MLP neurons of a small language model. Each row is named by its layer, matrix (up: input weights; down: output weights) and neuron, and shows model dimensions 48-143. Each number is 500 + 25 x the weight over its row's rms, rounded and kept within 0 to 999. Numbers have three digits each.
Before each neuron's rows, "fires on" lists the tokens most often at its 100 highest values on Wikipedia text that the model never trained on; "fires after" lists the tokens most often just before its 100 highest values on Wikipedia text that the model never trained on.

fires on: " t", " T", " South", " southern"
fires after: " in", " of", ",", " the"
L7.up24:489492530502463535473489518516510508532521516515462512501476479529499483509506494532524482487516550469466491555479524475472527506506534459502495519512465527550451447500519472497482483522435498529483497483445490579511511515497514477547489486487499500479540487500486454542518495530489461498
L7.down24:493475480501536503502518469525519508484487529476468530554506496509499511477502504566532542529482488493474496481516473502534518500498454531496484542499514464503475494497472450482450489522515558488523494520472489530470488482490520464512515543512510524495506516523477506517509514499490536498

fires on: ":", "/", " (", "w", "\n"
fires after: " Website", ":", "/", "w", " /", "\n"
L7.up1027:486511491486506529502493502481498522487487511463444490468520499544550469473513523561507526534537544442489513475456486532506510480497455526472503498509517492478544467504501487466563501534483457500508530512452500519498511511494495457519496508510458483512502430477508489502495488489504484525
L7.down1027:515507461500517495533480545515487457507470543504485492523498504484531488520565531470481501460495504450462495502491484491498466502444470490543502492485480468531502488479490495545513515493484533518514522503519514544529443483506495517516489514518474493504505500455492544545490479502488531437

fires on: "A", "B", " A", " E", " Syn", " B"
fires after: "==", "-", "\n", "=", ":"
L7.up456:512523527494475473465516515447501496471478508508485495491517462550522515480496498483526536505504547504495509501490512527478513520526537511493485552543498532468496464481502498528592555496497478471513490488496516555525503486511506526525475488511504500469506485485466462498475471480451500504
L7.down456:518475483526498501518505492529489459509467503486526516518490549533506497531487516475453501529527472483475507506506482478459573515491477534520506443513544466455476532457541497463469527488509463516490479530502464511544508545480490541499459548485532527536486505503453503493498500489517537506

fires on: " L", " H", " D", " T", " W"
fires after: " at", " |", " in", " from", " attended", ":"
L8.up40:492527556507483481492529538472457469475505530496473472489483497540514488507516486493482498484526565544496495502497500507521476491526532466459492493506478535508486441472462491491488497543464513485498501446488524494539506507503488501512532485565514529533510495450536504487463492440513482524
L8.down40:490506455495526504487431478528511470529516534517535501458487471456526454531505525521537549477467481494508514457505501517476523466542502520522530519495501533487520486532499453508504468482518479507479489472545522515486474475513478477536483518462495534484470523451510480546499500486505421501

fires on: "er", "ar", "at", "es", "on", "o"
fires after: " V", " J", " N", " v", " gen"
L8.up421:516460468522489481493548508489523520461485554485526483494512475533495512533501524474578502509516475478513485540513524501480514506510564499500447546533484491530489539510478505473488498484474487497490466515501471487458542476523513498545502509498526501478480502451489469509465483510454500472
L8.down421:478480463465478482481483516519528509504481513579457498463469508544482491470472472501541463487462465523467496477502490510510512506513516520486488528520457508534517510475525497483518484479515496507526541505515465512520477514507481499506464458474495516472506509535578476470506515502441515462

fires on: "-", "qu", ":", "ed", "\n"
fires after: "\n", " Website", " Fre", " se", " |"
L10.up764:480548494486467530482456505459517487503508508490472475479481502506580551507503463478553536503531487485499501465457493516463488505465545499492487529540497434508514501490510544477521489520456445480528527475494547513512515497523480492523484499532455462546499471510493512516484510480486486509
L10.down764:546525516560534484505458552554483479550512519556490492518485499455487476528495511507495474485501472471520507487505509503508516505511506478527521495463528508488465461483522491514480516493521518477523505496514467469477486497513478484465494531509496537446540499464519528506505514485466546503

fires on: "sh", "s", "o", "k", "w", "ash"
fires after: " V", " v", " T", " N", "U"
L10.up202:458515481479462479499469512468505521454497547521531476451451508516509497489517521532506511494462544483456468493475522490518523518490526512513469485525503523554538488533529464492481499492453496543474463482481503500513493498485553475528477478527497548502449470459516492468489514501512510492
L10.down202:505452506489498472483595493479463474536491515533484490523516454477465503521505519491472447496457454470471466504481485488460540490499514490501515509509512500510526483467520497472508495488512525483540492473504491524516511515538473530510491476477562495479466508529552504481483513492521561469

fires on: "W", "K", "G", "H", "Th"
fires after: "\n", " \""
L9.up873:512525536498505512479511544494520505506462498484506480520480480495490489482532497504513529472519509520469512493465507520538452510502527487495497512535478516480524486490543488527518530470450498523521510468480508539499508543507474535521477472511463513495504507463496528518544504479500481501
L9.down873:539504528522471461501511488482534520507502480543514522464461447472514534496495498503488515509512490494523515518481528473447495467583497497510505517534539515479460486511515495513498506524517495490504492488504461484465455472503508486527512547485511558470497536520503473531486456499533501477

fires on: " P", "P", " C", "\n"
fires after: "\n", "==", " |", "-", ":", " the"
L9.up834:476475554469490470489546507500541486468470498490533495488485525566497516501509520522483504527519533532482522485527540508482504490520524483455509522508538517498491485447499532505523540535495446522518540530492519529517548508532470499491483535537531514509513493514502463478488517470462476470
L9.down834:522506456500489509499464505515480488532516512534465486506502521459505565509529535495501477499515492460453482496465478475481471521451491517538477471493492499514453517526476500529495534514471461495490518508469517507505471482499512541538498492514504494421504535501450520554517560502535534484

fires on: "h", "e", "u", "i", "a", "E"
fires after: " B", " G", "B", "eb", "G", " St"
L9.up671:483480516488516489481510551460511502502460524510527491525515499521447496466468514529503502505495492519484514503490535483515518513463553486485488526538476477519494444501474509514545516506460488489515512508495507514474469587510490550474482484516523508464498465484486512527461521514513515449
L9.down671:480486461439500484505511533472461521499508522525493493500521454466518543466511493491568507508456491534472502497492475477502526523520524498495495545509477484532518540527525518491547522467535524484490514529485533514520509484517509507521512469466471503521469480543454520522496545498475520488

fires on: "F", "L", "if", " following"
fires after: "\n", "==", ".", "===", " h"
L9.up336:469493527487504455495510471481493497532492504478501479465483533524488481531530501455484509501543458517488506560465506459527465500519498525459482555518488490506529508522509514521521527434497488481473519490515503517523494541484489493500568469523512525514514501479492542495485503475450494490
L9.down336:489541533450515481499487451546490495490512474496528536506491491502475513532501465519487504514505509479510498520513489475540499472487525473513497520523470499474464508506430490533508525541495484485473448508489489453496494542512485537517523540499471477535443534549475514486495513547496552460

fires on: "h", "\n", "es", "an", "it", "e"
fires after: " G", "\n", " J", " V", "G", " L"
L12.up155:519477509497512491491514524465514531487451522522515466518529495521474489499538515508505510537508485498457492499516501517492515518511525515498454544491518522517457504531509498517544516524502482503541479508490484533491499517508530572473514472492459533511507444492486522535500544471466475476
L12.down155:499524495505532499453519562468476522497488521494503509478516528516509533473495490511530470529460505491484506507472502483489491499539529480472514486553502498485496509453498532476531500518500519523525495472515506498494508499470490490506471502486519517495528512510518493420446460472519515493

fires on: "ic", "a", "i", "eb"
fires after: " Al", " G", " J", " N", " B", " R"
L9.up692:440501513501490460471516478463479452499482515509525483493516525501493525455518524554492502502491527520501485500534544514471477539508541514498500523534506539516480479492489517510532524497454545508534515510487504539487489510488556540483486514486514492460529452498506470532475548489496492462
L9.down692:533447504484540503484476513508512516498515521471499480477512473511511506506528517453513466506551490485514531494519470510521452484474538517479459443486546472516465522527508482492499452485543504483489525475474520522552511468535511476499498506508515442511474526475508507511516512479504489498

fires on: "|"
fires after: "\n"
L5.up720:523566536456546430483484496502487481537479497526512490460537488505447516485499555494514495478483498484478542527459510517509532472504504492510490508493466524509467488480512457515507522465489488539503524477491503530487520487520494526530496507508509514486448484494539495494532456499517489493
L5.down720:503501504458461520490488493533540511581505530518488493525504506487531475498454506488502492509508510479540512492478504504504535503539480493494486486496519479509533466524510477503476431482510524462461509503485486511475490497474497461483508514480514544537490523557498484486522504502499483489

fires on: "A", "ild", "ow", "–", "ed", "re"
fires after: " W", " R", " L", " w", " G", "W"
L10.up694:514488537474498505482537516443496489471486525490485485483510496501468491491496545470516533510522508540500525469488488520521477487519531506504476501514500555546536506493526530534467517447472483481526486496509504500512498519475495504465534468496497508521557482471490498506465477423518494502
L10.down694:489503535506505513484515478528447515487519484536481521495479483578452472518476492515500468491468536500542505528522467489518519524512521426508481502486496504483517478474487519519496549468485465472457511503488491513510523506496485497517476492541477475501498511489532522515520522514482508470

fires on: " Pro", " for", "O", "Pro", "American", "For"
fires after: "\n", "-", " |", "==", "|", " played"
L5.up1020:452506526504490468494476544490489486450471508491497489502513527477536528506469511486510513526495496512507517489517500505532468483476520524462422505510483467498503518477539486521509466457495496486501532468509491500514506492504541529451496517562530520525534513450514545531499494472499488539
L5.down1020:502521502537491493504445519495486505510495495482448494530518534506506479500531434517489468514498486482524482503501450479490490510507513587515512512492508501512490530498517468528536482485522487494518528481486501488430517551532560530497475538515501489495526483480472532503505466498508504527

fires on: "L", "M", "K", "W", "F"
fires after: " (", " \"", "\n", " '"
L7.up514:515477534481484469494476549476477500527444504482546491486465474498471454470485466472486488470516518511496520491444514487501496502496514499467497517529489540525491505527504490533533545476482506496516500444502534540529478538522505483477521468514496528534483497504553506498468517485533469492
L7.down514:502497516474520464488492516549498494494497463496476490520476517493511535463512492505501530507527522478498487503542430483482491470521471495469506561489560466489483517484504467512469515495572483491464435492504510514507524478469495510513496521497530524524483507507471543515504480527473502519

fires on: "|"
fires after: "\n"
L5.up294:478523510440507451496493490497465482553488502523511501494550515527490524477505533502540502475504515482464529522481489507537534479485519442499499542501477509498481504511485493465526493473451495541482506514495493541480532502552492508553495512500534513498474469505504469513537462493492482475
L5.down294:477506501486444507523500475491506524498501487480533512519516491470520468478455555484494536488505492506521507461496518481506539502520495483471500528488496495510520457525546515486533469482509504493495509549545501504449462504483466516533489515468485525534535474522508474539502484488518473479

fires on: " O", " G", " R", " S", " A"
fires after: " the", " a", " an", "The"
L10.up213:495488547494498504471499527489492465508481500523473513501525456521484484486520494491534496508514548508481528517510508544547463488524574472477517533541492514513488465495472493507537533503464505453525518510488525494551480487527500453517560454513496503474470518491529475517459494448470469495
L10.down213:503533567485510526527498482519504509462534480501501486522474518510522485485498528504454517505495513523507503502485475470493522468502507489493493491509497514461502501472507485468504542506534492512527502551470530477497506498480468495481517490468507474521436519526481520523461514508482529495

fires on: "en", "h", "el", "d", "ell", "t"
fires after: " G", " T", "G", " P", " B"
L10.up1140:462528501505509516478511457418520528506494523507506492512518511516465497490522507506498517479509501531491508533486538530483552500479539529458485542511506520520463500499475495488491534467489503526503482495462521532528512532555530544457482509502501540466479486430501479488470506503484521465
L10.down1140:505476508511533507509500472510518458480468511543495485526483484530525531481520493513516443527460484468455463511526459486526484572533538506510479526491489502536509497490518510524515521450499513474461526505494481506537468537489506477531530506521490467439513475484505512491525449488467510501

fires on: " H", " t", " h", " T", " E", " M"
fires after: " of", " for", " a", " at", " to", " with"
L8.up627:486505518477456503473511527488500489506482508529512497471480477553513453500565483492543501500529543514500508503503497512504492458521549530455508505542488533538505490472513506495550502534446553462473531469498480499527511489511510502526508473516503582445530495484528482526470475452477498495
L8.down627:505519506505511474524506483513523533500480401519489508532492479451523497535492530515505483517491486526478584498504503519538493534505497502460473533456477477489483481519500483470493550511515502527489481516466499477483513515523510460515528525487510475549473510503526522480525550501487516497

fires on: "O", "°", "U", "″", " •"
fires after: "\n", "-", " (", " \"", "=="
L9.up690:520505539494503496488484564474514493487481515536518495535499476482530495509521539503452507486522535517488586544505499530547495498488523497499497529523496516486494533520484468528492518489525500498511526493488486546492469524562546485508453496517500467591521486492514503529518513461533483508
L9.down690:492495527495484477485448553458504521501518499540452519517521494479512471515524509537480492468483539488535493515504514526479491490459529500524476548472487510493537539511472542512521510483478510508478514450462492517461529514517483501532422530500554483492487518548505529492484478471487520528

fires on: " T", " G", " 2", " Sh", " t"
fires after: " the", " |", " a", " of"
L7.up271:503461509524512474463528541496499481461505512502537484499476499540481531469540489494530458470521539473458493555456511499499502436515524500503477505465508533476490455529501495532543505516478536498535537445496502544533485493511506479518517481537500510508469513508492503517509467488533468507
L7.down271:483488502504516534483486472514491494514497465456471515510477520526510481516540493508519491481497464478478518468485483518483507484484495541510528498481460471503485521536489498447504506514483535514520434491478520515476479484497517501494528537489517474551511511524516534516480507496517451520